config.toml
vocab_size = 15866
norm_place = "pre"
norm_eps = 1e-06
positions = "rope"
init_std_qkv = 0.025
lr_mult_o = 2.0
grad_clip = 1.0
schedule = "wsd"
train_tokens = 1300000000
steps = 4960
dataset = "wikipedia_en"
MLP neurons of a small language model. Each row is named by its layer, matrix (up: input weights) and neuron, and shows model dimensions 512-639. Each number is 500 + 40 x the weight over its row's rms, rounded and kept within 0 to 999. Numbers have three digits each.
A block is one neuron, or neurons of one layer that tend to fire together. After each block is what it responds to, as a language model described it from the Wikipedia text at the highest values.

L6.up2109:486460497488574496542446458481471505456473512429501518492480495486494507527538494502511457475508521463554476424536477523544528509516463540540503523469436500446491475494457490448502506509493524496500538454511533504556576465485452573458538503471493482522499507467462504538476486480497505524445502461455538507469499504473486496545513487490517524564456515621471520433422467443517483449512
L6.up2345:494510499523557534498496541516540471594450542577455501548427514521530546446601511481449547484467484404461492493508568514505544486547545553450459520470513507498467440545578529477469551471507517482577490492537468499567503527517510516444538522472500478507543479553522580484481467458570547458532508475498514514468463497476451549578484435558549552506556520553493536421459541418546503475530
L6.up2399:471494550440478517505477541474538542506594560524586525520553470426472589436536528520537512570510484532534472470526442448546540471519571415523454544510500523492536486430530505532518487556477498425502550540537512464488467431497489537453505476486558504481536511501491496482400511507478470524484512472518435466439467450462486540474431514462455459500565536477440480396503473505459497443521
L6.up2428:480464473443477495504521590518506527504569580426492481544521606500475523449536504486503495480585506500440508463514508567512428545495453517490493521581475481544491483475446518503534498524463473506573510457498505412548471455479469564472483491481496525503540535452511564466486461450551531565509486520527483535519513490475514512534485477462552562545523527493469490465517544460521462526536
Description: Subject before verb. Last token of a sentence's subject, usually a person's surname or he/she in biographies, right before the verb, as in "Adams was named".

L2.up2237:459512462504488523518553567530533433522482521492464444486494537558418508508506539504581506492516491483579524579502549525420440501485546529416481493480537456530489498456582506514514424519456484503511549501483457498509496487531506439556480510450438495523502440481451562573512485525547506520557488505592566512491574448550503515546431469506471521492418453515530504564487464410583467502532
Description: Mid-word pieces and "of". Fires on middle pieces of split words (inf-in-ite, dial-ect, trans-m-itting), on "of"/"to"/"in" after nouns like sum, average, population, and on table separators.

L6.up1042:535474488507539545552495465561535448427545502550514516494557497448524594510487489534548537551465507479508454563438456506494515471559442521481506470500554527520463463543555460566468485412448439533529483453430520379564553411457442519538527551496490518477518498525498498460494550441517525494550501453480425511514424449504521486491492486488563509546536470525518488532481485464467493474423
L6.up2248:498449466463499528566505509455433570487471507562529464544494521467462565455455464552552478483557498527468550520548527462530613447510480531564546547431543461552478479499452566458473509444469514514528502466524506536546441484522504442441490487492479526498533543504520543469480472499492506466499484477455523507521534489544483426468510469451519466517443484536550466449556479461493513496491
L6.up2424:521556523480603504530470475506479531427543605579488521409457523538439557564542466572507505533519511500443456526527472495547439548540531489461535540507558453503416482423430487499512446490504424446570486537493495486571476438505439478454510473458512465470490458517464472485505539462500562486512484474463463477536502480490536497434517464526482511470450483540502510558514491482507424447452
L6.up2830:563469562482547474508490491614485409420544468453513492524521513556475508580556395499525567513473526508479472463484462540522481412546547565530462504484520526447475471498506552434516455494465505565421505541447467452540472558456479495487521485519441458513490499445486442532536529488503515467530448517526546485468452577425537554516577453516528500547484519570535580462453514449455524441395
Description: Before a number or date. Prepositions or word-endings immediately before a numeral, mostly "on" before a day-and-month date, e.g. on 28 August, in 1994, from 2010.

L2.up719:532455450504559516483442524564515501528454454484409468547531392531488533473524493494482571490385492567508468493470423521544473499458494506479578483535489458472536517477478542514538467428504462515544501552529535490482531476552533505506525534475490418547497590465453498493521497490390441419505465469552506479484497465551511489574456470530495545483515419517488524539499519475462494475525
Description: Indefinite and quantifier determiners. Determiners opening a noun phrase such as a, an, one, each, another, any, often fused with a preceding word piece: in a, to a, leading a.

L9.up511:497542476433496518525544532412485497459521459510451486494448484480645503470444505595488542546474375510468488494525537489479445468458498487437481528524499475495446556481553464499484502537520452510451519463529476450456483519414471536507459510577513508481586502447465494477464485520488558549448588470495508563542479486523474500497506504502517446500514482447503458539511474531591540466543
L9.up945:471476539498527496521510508473518461615491504504439437488469476491485425530463518502468475501551503480392476539545567492486539435523500446542477487597455529479515512557473501492449552505435641495546534535555411456507535473506512542474523493535457488470506536504517505492490531426525540437571509498550510546488479449476480481491502484453444513501543527422496444502497493526539462448486
L9.up1211:494536510503505552480535489516513531545530491523421507501487502490518501499456528517490555546517493494474517430519525457473496503435524519457501480566472483502479559500567431428598573506470356463536518548492494463508510494493523553446518431495500546534507483524512539521484481510495497514579531413517450397536484480477581408496512588464529456496494462536476456435463402537487527464536
L9.up1347:525467493575501555482495454541518475502540576426458464477576497426444535595493477482532473525516554540490441506427507542536525591496552480492508445550448447515477528518437551506550527475483512509515549523573510489515543421512511580550460557524522526569537542497449533500574472450396470480564509424493491554438491514557525473535501472510555531574571500546540514382432507467546468483510
L9.up1521:471472454537515478549447564498522518533480526515522537516525486524465533488535569427527510511527533533502493544530524500483538495585501492410494501498447520584418516557446476460500456497480494440408450518531508438502500453496524521533544496468414548592457502437494500484465529537462519497534475483490525500491493440558537426525446516445434443451519525532504479470489466504557536492521
L9.up1863:542540452545496431517544470486515452505452482534487480484563513497532435501474466522468425572600540506536472505452532522489510449512529475502514551498418522588402486533514520569466468572469555381504526494536414573483540516493495506525493506564454489478526491459478529558558485503538542467495521435496499597463522475470454564440422508525468562515508538600429434444497486475483463462473
L9.up1871:535513514471541464538401511547582434558461582466502489434561569476489506460476542461535469522470439493574406466469469588449412549473554470529492474498471464494446460521475520502578602501460477538524536569504520532482513477500422541542528495528517575538562437509465539504553467525486505511486504402462464582531488513541551501524464492481492492507524489458493459473537500427530510480508
L9.up1899:560438469488495481437437484464506498469501525471530483490596492513471488501513458515511542520534527542525497487488469521492394547524460563496420513518487483485519542455466495494488477543493545518529604469567517509493507515511483486496416568504521505485518489460506494552460408575440403479459496501525530487448529429478503487470552488502546491564559469495510474470527552496437470532481
L9.up1969:528498483473483487426488513426431522509510485483469466480480467436474584476474465531525443497489490455521508487458559488442528499497572486458558445575509485539436534535511583494581489422529505535489455452498494513505459536526498481493525514514523530417515475501509412530539554482503538508475474497505427489480484510527516470565422461438480498503483520445529516518496571511501531494575
L9.up1973:508586451472473492513532521562439443543575462504471421475548443431536475495440587480540470493526470465531528481461587547564477471428515538542446480379496497508494434598509514495491561543440537552470537443502500536484499472482519523537488509530463490457553505496489398509565471484469516531463394400454459477495482508494500477518517511509438537501424503486514502533474501505451540434530
L9.up2060:504502482483516491535448483569490464512483526522536466442456590513480611507470516534484518472549421455471483472466495471549451502430554539504506498518501424473479547546514460478510527518424521510482562490492429444484517525441545515532474532619421517596514528536446565533541566448532467544496467531543509534514497500611499512479479533559541497496487512507520466423477575462485492450537
L9.up2111:539508494495473522498442549463551539512425523523465465452493566573581547499492415592412493493522489520474427500511430574538508510530589467461545503555542546531483473453446543522512541514550473550548497445541568503485490503460496518548582442467423548518525475503462565571511550513461513447533519425511507541553500476488470509511546532495519494536510502530525527579570485424504553445494
L9.up2244:490515567527536518490500507554490449494495474518498473491539539490529487487501602495487505431519486543552528437555489494516500516627484440411508527523441450553463589491502477489561496496467541519435444552503481439530458496489463454499542475488503577514491464525556473526532584604511518464498563493485529488565477506520509454517450571458444506474488526451491512443546476512555489481522
L9.up2516:507426532524465467464474443494507470458573536527524503453594481500461508477495480546513533515506521467537545488519569508470507524507575493503561523495493465448566533451487442527467522535448534459561487508490545520502479526483544418493530506539495459433523516437450577478596432494439530461533509474462474496517503546542473472527444465590450509527454499463447491500519495558455544506534
L9.up3014:494432484517488466550457488494494510465543540512564524454538520504499544503375499525514534554500478407470553509509515467452440506453499523526464493572465474560463528526530476432485460490503516519558493548578498555419532547564536481564484520465442507551528478439457475477537510483488459502526555515475476565492524503450498508564439497553433554566507470546574447447524489492492483508535
L9.up3069:517497489529534435482473505471498486513548533526488490468567461470517475496485524515481459552501487470541551517472548547483497506479551509468493469451479444486432517464490477425549580540510535456530540499547522565498523514460513497586505531511524471523526494465452448472509520527480456584471502389526504509476531528498470518517505471457469500568515470491521537439481471500538502523438
Description: Subject-name end before verb. Final word piece of a sentence-subject name, usually a surname already mentioned, just before its verb, e.g. Blanch-ard had, Har-riot died, Prud'hom-me informed.

L9.up490:472488431473452526443475491527508461461471503483535552516555513472471514519457438528549499474463429412486502570542527491557510508524452536495562546460569549459511489484499516480469525431507563525506557571458502512494572489534405518451523494513520521565472493518589515545531468507405521524463501505529503453546478514556541442476448489553499457475502551497483543505476540466509519546485
L9.up830:495536547533548469460497496505494514526500488460510586449487449521395490544457423497527534542438544475510491584593531486567558547446495537553448495511527502480497550510525576505520487449491502553493487498513476521531533467481607450531600454490422482519526546525515482480451534495525578440512516573485532431487565613544498442504485470520509499457560546496492478451483487518476439438459
L9.up1042:420527530465490498446496598462522468511438517488536549480519520486464441480482466482455477539513553438413514512532545464553482526512536509471480554537562495498578457504473541434560500445494531513476511553521521531529526554505472495535500490510533472474465455483433525517491500502470470519468528564459478487557390477529510518505483381487470480472475501507493502520579445525525483547478
L9.up1115:513439483549492490423521516492552463420408529488524499477564579477515446569581553465502511507514524495526477516489464488538511470491465532560517510502500472519484464619597509524441510518528488467491519454456452496517497509599464446555489583503533463552537500498517503538493559521480517465484508564519522416545445524533443460497511486549477453463497502473460459517508569539450479578499
L9.up1127:570521556489514525426517575449525485480473506474512437538495433496468556603439527444484593460521496476506432525530459447539500523538448525488513467498476496503512478475516431499512483487496558554544465472484465537469497473493517551434460402459546424463509548513477507472501540514508445501520511495461483496535462592503525480519507438521451390474472497513440431541460511410408481578500
L9.up1273:540472474565530431532467549494515544496482516519389525559487486516523453511558547488373467474481485493490455528468544516499511558413581468470389453510487547537503511443469502531530434485564525505483548385473434554590489467494573506425484501427478485512487477526536495458489501506528488532476460473532493535477496471529554456498450455471519542455516503533533412505503479535605525458549
L9.up1423:508516571434508493456504466491441523510531509442483492547475538490538531488427426505494542535521500470505391469465534457529420525497444546449487473560519467558454507522536494493517469464524466462468481462545519586541515547496461445474494534475501486480482436577548442557428535477504530460491472535525513536471462463470435506520465474441545491507527540619492456518484523550480471516522
L9.up1500:487457548513505454470498445498526525447495413525489476413553505471505498555551482476537561443492490493524415534509526479483524591527478560550529546492481498592578495439516432498502500472549434485502516455530501480536503515597410431454474499443487465536451503500440522455476483479490514507510564524542474429489479541534551538426499513585562465508445567457533570467507455537524576488507
L9.up1982:490534542479526561450481547482488572513463457529527517426583461537510502496514523511524481552417461434563545553500580479547481436578476528519541384477482534494453512506535544491545459443498518533516525449457469456489523475538412570514470561492540540496484420486467469527503511487515495463538503548507462546502542518530507438507495495546526483466454447531499450560544522528475408558492
L9.up2269:540481496549492535500464483462421465499487519452487522425495567557522498486554443477501532499549534450455512490456522523513466495466520490493568501503519569499482502494497524474511428442502550522481505467481578562573472473447516446465507553487480566443516557483494577527454564525451471505501502481478490551506472488498512489391442565530482499467414507481426523613479526462516508492479
L9.up2323:494443522511540470451491459548476503472485487458471491512485456600511468507525459464475487488553482561489481475524535505438507495496523491438542531544434488454560514504513500581499498541486526455464564519535515496487538415522550543514413502541451514551561545528492448469445584503509554509518534458541554492534534578536524493470515419518589496488579496454518502485479439529497503466477
L9.up2383:457481509490458533454526493497565463490446474522501553505514496562487514543525484452464430494480473533537488453565520490493542486548575476485615483457521479517476504515469537483497488536495535475502468568531422538536504464467491448474437466492490512493525514530421571481429521497525536556498509531473551524555465441489472504450438574506509434457494479448583505503453485519504492578450
L9.up2531:485476501552448483496511480504441549457497522497437468498522588523472500537554491514542420409466491496467523538457464528548470531513503550461596516494527490435588494501479439561437478460483438488498518535469512444401475505558538502527551585428463488456489496526508525485498550478547555523480555514487499538543487491534528422499496476489541458528497532505520502513531452535456477531545
L9.up2719:533548509481500472544457429554510540427465511510489495460517489519421426539506527500507471474440482526568503440488574502594494469447488524500495509506547533441548461544539434483564502439573531531565524478469430521495454441446531455531494531529511552497525453521513553507554539472460506549476557501530525551535483548368518462555480462525522445430500485524525551503526460546580457518439
L9.up3017:591462445430521463492484573535470467464457504543491538518476564499476442480452532486445528497475530538529504524507573500505529478548517520513445553508546547531490450542453555553517509490534437486486486525489472545481481449503542542521481495468447473539552512522518483519437496549484426550455509474482496466480503516456547525455531454523549473554488484560556532445471447522428483492493
L9.up3048:464544500547549508534504521491495518494453522483471477512564594462517520493522452437531402465423528548526480521521477457482444506545496483558436471510462445467566518456433481538532482479572509485447472434401561495430434534457478424424499461479494504486544476591452478560485554504471555497505482491471535488500475528490465466543472536495502531551479529442495567516489492493557470526491
Description: Indefinite article "a". The article "a" and the word or punctuation fused before it, often after a name, comma or verb, as in ", a", "is a", "and a".

L6.up198:484500457538482555474520482497429448562498575440487521452609477447436547481499533561501540500513499466511538558455464465525443536469497468498571517479506468439496497489518483525487504432504537448498503508481513571582467516462557419479464506483498484497449575493480534526532512453484471516491473515586578548482484485488534431488532537478468476500487531489589516482424494467413559483466
L6.up816:465484513559572630491474500571481530553499514408514519540500510552466487463505522455455432402568544486528486488484547567523528541492428471465572530492506616452537500483499485501474472520445531506559508502502465488516450491541494493489560548538427475566457539536537504524475563503470453554515490493519518533460506504551451523502504542517484417484458543460570555460455496475504511480471
L6.up1444:478519421568440485463433436510455467477473472450513491569586550558521483409433502433472481508533529505469546526487480520484515554512547568525598470506457453541539527511451502558504458510506479527511557505508505527546570436515473469488449516493516481519456513528429469556489545492485412539507473531451467474518489526543513408513460528473490473492472449437495476505525468473493604508412
L6.up2778:585457489520461522406492436494403542504409471424563549499525519601464517491489444481543464450462494494491511479538479479562505559536505500604528463472439487545451570492592522546509594525496512495482574499559502507514551440498515477574457510508479496522477532507454480549456488465489437537558512415560557500505480488481507427467492495463528464521559451451509558520368583462495576544436
Description: Indefinite article "a". Fires on the article "a"/"A", often merged with a preceding preposition or verb ending as in "to a", "of a", "offered a", "on a".

L9.up178:516560517467509598559484520527468537419443493466478475462501515550541486507483457536493489421569467549518468474554462494501482459520463534446502476577513510544426435562430468474520480528498427532441475463499454465557454538483530545533462511474494517437445486414469454452477456539484466510530568510500447448448573500585515556492462571546527465449509487526503499479470507541545530520450
L9.up258:490533505498494442537490446467517475519460530450434443482544531444519508513543505506519425468451542507593477449484503482540532500495570511509496447492456443522429549548540501515588507520483475511428569491526479478522495522474502516482478469548496433539457482492498479584513509501508555492515452457509494467508558498469465519386522552534491487485474519468470502492445495530479484531495
L9.up663:474494568487463616549494498532444471473540564472470423577439503518496524553492452534484495470510516464492536569523495507523495460494501458540463501516464477527507511585475462568519577489496535537446449491526507441533530546503511504478483593462440368492471479516485466444543483537460506491456508437463543467496500511504481430441530524528491481547468512464571553533447517435503550488413
L9.up723:536465516572476415489444470551520478490438472521489449488560538575450523486471525506512547487436480533529490493524572534518484469542495493501530530569505487485531538556508494476545470514468502466477539522513479498421524474462523472500461463625556551511484521465479484538518428547477530498481466411520513540502495482498534520548459464470496521510521517495521523470378570496482525533478
L9.up790:499533517548565431428427438491524529507469547470490434548465502546521522552446502443455522521517421559460507488557463515461438522570459545532455513532513532506504540505518484489552530518471491400447534434414585494506507525536517528539478478476455384562508601532451516475519519534546502417480476474485407530492528565538447555575532512486548544496584430548430568424517455482494545564443
L9.up961:497596497465569493461509491520469479479457430542599490511519513471528511490488499457499529476545507588476441504397497527500456431555513400485549548443525511530467603437506483485562570502447475462470541493485528442460497491492534469553495404497540441498473490491533542446525436513549497519514446448545511522517473531525502521487469502488533493547567476525566545457473494445474423557495
L9.up1054:459473553497461552506477465481532490467481506521488494493522499456462521473469534447466528467510499527501497431479508469513558486478542498488519558578431460472458505502534509520410598472453512630516524482528441567529452489532531478505483491581518529501552460549462501489590461555466482507490546507496552492567451513499521439485476540540560509535429472519538483546525541479518481419508
L9.up1089:503522596501509522461499567479511500548585526440543512513542532483555571583461502558472461461546502555436503486551486461549504536493516444501494455482529419491497483563508496478579578487544511508463555498489518500481515386500466509549463498414458517580478447506503481504472503466481479479450434493439540540507506488447393477565490519491545531509531457461528508477557462515563480467473
L9.up1240:436492514536507498520494489481495521471496543521436459507468533509569590535466479497480588476420577448494533485491459522459505447496478609487493550567471448508543444557582498431526490431497528467467567439521511561526561487563476487553470498499404552453437511512557413511473500498496530445499516488515491535531443465461517540486488430444495547554531544513488506457534532448472534530464
L9.up1484:508550519499536500525538495578480482461475522584479520437515495471505534596544421478535513500515472529499548519434482517528489546516517471521467489542530445461555470509518456507525437464485430428491531492542534521504485530547539428490452420522553542527468498504445510419448504487510534485498493578509479536546454437465485582446529477402560474488521528505492515494485453552527450571508
L9.up1499:527464487551497473495525511487535545469472500472467415499481470490528503482476416564548513426496519476495479526456449464568488524485477504498476459417520504521450499444477468593548593525514524477398518512481493589438448477605531520572523482457530527572491491485488484481525486519565521539501465500471474524476478494526463586512522529563524554492424468512512457536503519489482491584496
L9.up2019:471597505478529486535513541485519500459460505527483489478568472488513486487496474466583449444493465548502457474471510490454513508518499473524519485456480513477449485474443507429500483464589494490414557538534474492467494478474434497499546491475520513569530507558481558510456434592510514452479439443469511487520455565522576510468445460491494509474476526489545496474518523502467520462529
L9.up2393:452519521504552498561477521478542416532423457554526526545532536499495472597516507492462500514568572529485500501536496514470469453529507509510510473541474471535475512511471517510544471488493452505483495479450495507467520496497544522479562457509503523455393511538505467515495459543555492506501583483466506511506528480510520533540489488518491497500528631552509525535543521483485520583519
L9.up2438:427535495555500508491495517585483439532470476495495535549511539437519550505428483452448475529570505520512477488466531496507524470438492503435466449567447539435481523490505502493576521599511489489483562544479478518476505581472526444534523544454476464539529501433493484461475480475540495483462441529507497539453419531487504566507520474476517408523379438470506496518485443470499462475471
L9.up2585:540561381471433586450463499489496491526484562511483486495535556576488505524441552500526541490401615547466477560502576499512498481559535493484423517516448532522528501564479442475517493557473481549447552469493482514511483499533554454550408529529468417463455516508521461491491533514576550494430514523508490467525543473487438504487495578504530521511469507429472553487532481445558477539453
L9.up2790:504507451545523551508597554512493473483413481480480534528474484492514509475519525489591511465510577542485508511533532452472453512448546422502537500449527512509521461491490481447478480497493505573445543498498520551492541485476489471475534461522515477487492475467498458453516483535470504501516498502471536504440474492555509572492508527575504492503473492423484464502401507530451537443515
Description: Before-a-number separators. Separators and short words just before an upcoming number: table pipes after numeric cells, "on"/"on June" before dates, "(" before converted units.